config.toml
num_hidden_layers = 11
vocab_size = 1579
norm = "layernorm"
parallel_block = false
init = "orth"
init_std_up = 0.0451
init_std_down = 0.0
learning_rate = 0.0114
beta1 = 0.93
lr_head = 0.0426
warmup_steps = 0
decay_fraction = 0.551
max_steps = 7857
MLP neurons of a small language model. Each row is named by its layer, matrix (up: input weights) and neuron, and shows model dimensions 32-159. Each number is 128 + 32 x the weight over its row's rms, rounded and kept within 0 to 255.
After each neuron's rows, "fires in" lists the words (lower case) most often at its 100 highest values on Wikipedia text that the model never trained on.

L3.up206 [189  78  69 186 157 131 165 150 166 158 108 159 103 126 151 139 124 128 129  85 103 142 131  93 118 103 139 119 121 111 144 111 165 113 133 149  70 106 183  90  90 128 111 229 152 135 107  75  95  92 151 160 168 136 148 147 160 135 155 106 123 154 211 150 145 106 104 139 152 124 134 147 176 104 137 160 141 150 141 162  58 114 206 137  77 120  95 116 112 142 154  87 125 156 139 132 160  80  98 137 104 210 115 135  95 112 129 158 103 161  87 113 129 161 126 152 207 105 122 139 147 110 111  75 106 136 136 117]
fires in: "s", "married", "professional", "college", "retired"

L5.up871 [155 125 118 125  98 150  95  66 102 135  74  95 163 139 151 128 147 117  77 134 134 146 210 179 140 165  78  82 102 127 170 117 183 142 161 153  91 152 151  81 131 140 125 129 119 152 124 107 101 127 136 112 165  73 157 103 201 101 117 122  90  99 140  97 123 181 117 146 255 152 115 145  73 124 178  89 109 109 135 102  91 147 101 182 100  88  54 103 145 187 161  98 112  89 136 120 142  90 160 122  53 147  77 139 117  97  70  92 123 125 125 111 157 140  76 132 153 128 158 223 159 100 128 138 120 166 131  53]
fires in: "mi", "km", "went", "kg", "wait"

L3.up445 [163 132 121 118 141 131 125 118 114 136 109 157  93 115 112  93 104 101 146 105 133  97 162 129 143 119 134  96 207 149 176 119 202 123 127 121  76 124  86 143 120 129 139  85 106  82 151 119 168 112  90  95  91  54 109 157 146 108 142 110 123 143 136 149  93 126 161 160 182 173 149 125  97 121  21 107  89 114 149 129 168 142 133 156 189  95 208 145 146 154 133 213  79 196 142 165 174 107 176 156 124 170 125 145 136 166  98 140 113 149 108 120 154 120 114  97 153 123  80  82  99 139  47  67 113 161 101 138]
fires in: "court", "public", "submarine", "private", "civil", "occupation"

L5.up549 [205 169 113 135 141  84 170  67 136 112 126 162  89 142 176 114 145 144  93 148 140 115  48  87  87 148 187 138 134 102 110 131 102 182  50 146 129 149  84 155 141 159 110 147 131 149  92 211 158  79  91 141 104 129  68 146 150  71 119 165 161 153 112 145 121 199 152  71 120 121 151 110  94 100 127 137 101 122 139 178 141 117 103 120  78 100 182 197 141 142 152 128 179  98 114 160 168  83 140 127  80 119  89  93  44 136 134 142 140 118 134 140 137  73 113 159 156 160  62 151 137 143 130 125  93 161 181 118]
fires in: "as", "until", "epidemiology", "research"

L3.up527 [109 116  95  77 109  51 143  90 198 148 150 131 113  70 145 122 135 112 142 116 137 128 117 133  66 133 182 165 125 129 131 171 119 146 185 173 172  71  81 164 121 134 135  77 128 122 140  76  92 127  99  75 129 135  60 153 126  83 185 155 137 112 141 144 116 159 103 137 132 114 137 162 182  83 122 124 109 104 121 140  79 210 154 124 161 117 132 159 103 127 150 141 134 121 142  82 119  59 148 175 126  96 177  91  99  76 177  89 132  97 180 140 146 115 108 158 125 150 110  95 135 150 171 187 117 148 135 154]
fires in: "big", "team", "asia", "figure", "super", "benjamin"

L3.up720 [154 128  34  71 145 106 142 154 108 111 163 100  85 173 135  43 188 125  96 118 191 213 113 140 115 164 120 108  92 114 129 180 168 116  99 125 125 138  94 155 158 143  91  84  90 134 183 141 144 101  77  93 119 163  95 166 187 122 151 144 139 133 132 114 131 140 110 114 104  99 106 150 182  56  64 140  90  79  85  97  92  95 156 140 123 116  88 163 140  69 149 121 151 144  84 134 121 146  86 129 163 147 122 167 154  88 135 121 139 149  90  74 137 153 125 163 117 136 120 167 131 153 150  61  74 130 146 164]
fires in: "are", "candidate", "considered", "consisting"

L6.up511 [197  98 122 136 143 202 142 130 177 136  98 106 144 200 127 164 203 145 122 105 129 161  96 174 146  89 113  96 130 133 123 135 149 116 164 181  82 164 123  83 100 106 176 137 112 142  74 124  99 170 100  98  87 174 170 150 131 115 113  85  70 130 139  88 158 140  91 101 148 132 141 105  70 204  89 142 147 146 160 170 127 124 138 128 119 128 119 114 174 123 178 114 201 120  86 181 155 125  98 103  88 157 114 123 134 121  77 125 169 106 151 133 202 125 153  99 126 150 100  74 122 108  77 114 116 140 143 100]
fires in: "first", "second", "middle", "vice", "almost", "third"

L3.up767 [140 135 122 153  82 158  41 104 171 147 171 114 170 143 111 121  82  69 156 110 139 160 129 129 160 133 118  74 124  67 146 116 122 177 108 139 133  88 175 139  70  86 110 119 126 123  59  78 117 152 125  83  92 170 121 169 150 157  78 109 112 114 110 124 157 149 171 177  92 136  93 177 112  81 137 130 122 118  92 142 185 136 221 133 150 127 122 118 113 116  62 127 129 123  38 144  93 149  92  67 146 154 181 129 133  98 104 163 123 149  97 175 144 152 105 151  73 173 113  71 137 114 171 121 136  87 163  97]
fires in: "season", "innings", "addition", "player"

L5.up909 [103 121 149 162 163 129 128  95 142 107 164  84 228 141 144 122 193 180 143 129 149 108 169 135 133  64 151 147 101  98  96 137  97 197 112 113 139 123 169 183 127 124 124 220 115  90  87 139 125 127 121 102 180 121 147 133 131 108 125 121 121 128 126 129 149  94 164 106 105 115 154 132 139 151  83 232 132 134 141 105 134 118 155  72 106 190 103 135 163 136 123 103 174 132 168 156 160 155 114 152  76 139 150 153 168 154 161 135 108 110 104 132  87 119  87 193 156  79 103 110 150 112 151 108  97 127 189 140]
fires in: "at", "you", "with", "that"

L3.up1 [140 127 134 126 159 166 175 138 159 105 183 146  68 163  77 135 171 109 161 106 180  90 130 137 130 136 172 114 118 152  93 102 138 134 192 124 101 160  99 117 112 160 134  73 100 175 117 146 142 105 149 110 132 112  82  84 136 140 231 125 101 152  67 177  98 143 116 116  81 163 137 111 162 197 132  92 137 101 156 134 156  88 108 101 124  96  55 154 176 134 125 101 104  75 114  79 158 122  58 158 139 181 166 173 146 127 147 137  84  71 157 104 120 125 104 114 130 108 134 154 118 109 204  95 145 186 104 118]
fires in: "in", "along", "outside", "across", "throughout", "alongside"

L3.up428 [188 108 138 116 161 170 145 114 170 111 137  46  87 155 134 156 194  79 139 123 152  63 149 173 187 116  40 142 139  70 143 102 177 113 110 109 145 141  93 165 153 153  70 123 129 119 137 136 150 130 153 105 103 155 165 139  87 115 166 144 122  79 138 130 173 110 145  79 144  60 182 169  86 141 182 135 106 171 139 144  94 177  99 143 159 140 122 108 117 179 174 153 110 174 122  59 161  81  55 101 133 135 134 112 111 126 125 200  74 118 144 138  81 161 147 105  63 156 162 107 137  90 137 139  78 149 107  81]
fires in: "century", "station", "center", "central", "park", "centre"

L3.up319 [113 151  83 115  93 121  87 130 128 161 128 105 154 119  47 147 143  84 158 167 136 125  88 158 102 153  60  97 130  89 159  89 206 192 112 124 167 126 116  94 172  59 156 102 150 139 143 113  94 157 206 138 146 131 171 105 133 126 142 146 108 127 164 130 161  84 111 129 160 117  95 133  44 103 126 150  91 131  94 121 147  55 131 143 131 163 148 127  85  94 106 148 121 122 193 123 195  90 132 159 121 184 131 115 122 129 182 171 122 125 118 133 180 124  87 166 146 156 158  69  74 134 151 161  89 186  98 125]
fires in: "public", "final", "language", "finally", "modern", "local"

L6.up855 [147 115  94 149 201 184 195  79 159 125 109  89 145  78 117  94 149 142 145 110 175 201  81  89  69 132  82 127 125 138 136  81 143 120 107 147 130 154 150 153 181 127 159 122 217 101 113 152 100  95 155 116 159 150 159 155 131 114  90 157  96 135 156 118 138 144 119 166 173  83 127 101  97 153 130 176  84 148 154 100 192  94 141 162  95 161 151 138  53 167 175 114 143 106 141 169 172  96 166 125 124 115 112 130 125 113 154 110 121 121 161 134 102 111 154 116 174 126 170 157 143 122 143 141 101 130 120 132]
fires in: "a", "award", "affairs"

L3.up39 [137 118  71 133 158  83 161 130 104 135 120 130 145  96 128 159 162 104 145 142 119  68 106 155 182  57 176 155  84 156 123 140 140 155 133  91 150 136 167 174  93  97 139 136  88 153 105  67 132 145  85 133 100 137 133  62  84 151 143 128 127  70 132 104 187 108 112 131 112 140  84 189 168 139 122 141  49 125 118  91 117 131 128  74 161 111 146 148 153 142  86 130  75  83 140 160  96  95 102 141 190 157 121  91 108 113 145 150 114  99 127 164 106 112 176 171 135 181 110 135 119 168 140 105 145 154 136 135]
fires in: "after", "when", "before", "despite", "without", "upon"

L6.up807 [124 115 131 122 153 127  78  70  76 143 112 107 138 174 101 123 151 119 127  58 141  88  92 130 156  93  58 114 159 177 117 131  81 126 110 142 181 116 145 154  91  68 139 134 138  95  64 100  79 125 114 149 109  84 149 104 130 112 135  90  75 163 165  90  94 129 122 113 152 176 121 148 144 137  92 124 107 166  97  87  87 124 118 138 117 105 157 111 126 159 115 246 172 176 133 146 121 127  91 136  97 105 141 136 133 198 107 147 104 110  40 110  81  94 189  93  64 198 124 179 104 130 132 118 129 127 147 116]
fires in: "and", "then", "later", "subsequently"

L3.up32 [143 147 140 138  80 162 124 119 162 112 126 123  99 136 120 153 190 141  73 158 121  97  85  89 164 185  99  95 116 114 108 163 134 161  88 164 108 174 106 113 164 148 113  65 127 135 131 118 118 138 137 130 157  82 151 111 101 120  86 176 156 162 137  38 103 177 121 152 202 132 125 164 115 156 171 143 158 160 175 103 111 146 134 167 146  81  98  99 201 154 133 165 115  66  82  34 101 156 159 112 173 198 128 111 146 156 126 146 148 145 101 156 177 107 191 138  98 137 119 163 112 140 152 125  85 155 167  88]
fires in: "river", "lake", "hotel", "rio", "note"

L6.up233 [ 98 101 168  24 151  92 154 103 141 140 115  87 113 155 156 161 143 151  81  71 136 166 116 140 147  92  97 165 116 160 103  74  79 180 132 114 127 111 163 138 108  62 193 187 146 195 112 122 158 149 106 107  85  47 178 117 165  92 111  89 104 160  99 125 164 177 154 113 143 140 165 144 166 127 104 175 111 139 135 123 138 115 134  83 144 163 141 122  91 158 153 143  92 128  89 137 150 157 156 123 117 188 232  66 152 151 140 116 104 119  96 218 173 148 122 175 130 100 119 111 112 149  86 122 133 132 133 134]
fires in: "when", "if", "after", "while", "although"

L5.up949 [107  95 104 107 211 103 131 117 112 139 108 136 156 110 129 131 131 162 143 118 143 122 128 149 156  78  73  89 104  70 150 152 116 167  97  89 180 128 179 124  55  58 170 123  96 139  91 135 122 107 127  80 161 201 107 127 145 116 141 210 117 184 143  92 187 138 137 105 104 164 128 113 143 138 121 145 140  83 175 105 153  89 129 109 163 102 140 101 181 165 143  68 137 183 125 164 121 164 103 146 123  77 114  49  98  72 132 109  85 150 131 157  91 126 171 143  97 148 107 161  85  80 108  83 162 143 134 133]
fires in: "that", "when", "who", "if", "while"

L3.up572 [127 135 130 167 133 131 181 141 198  58  62 111 123 109 178 125 130 148  78 181  81 185  76 111 140 106 169  93 123  25 145 145 144 136 135 149  91 106 146 170 178  99 168 114 130 109 110 125 160  97 164 124 125 105 115 164 126 109 119 199 152 160 109 113 153 118 143 156 115 140 157  91 121 125 130 117  94  55 106  94 131 117 171 128 107  81 154 180 124  98 140  86 124 105 118 186 200 143  88 133 106 136 144 156 132 128 163 161 135 121 192  75 125 124 145 133 156  96 114 135 129  88 142 123  97 140 116 168]
fires in: "it", "life", "living", "lives", "level"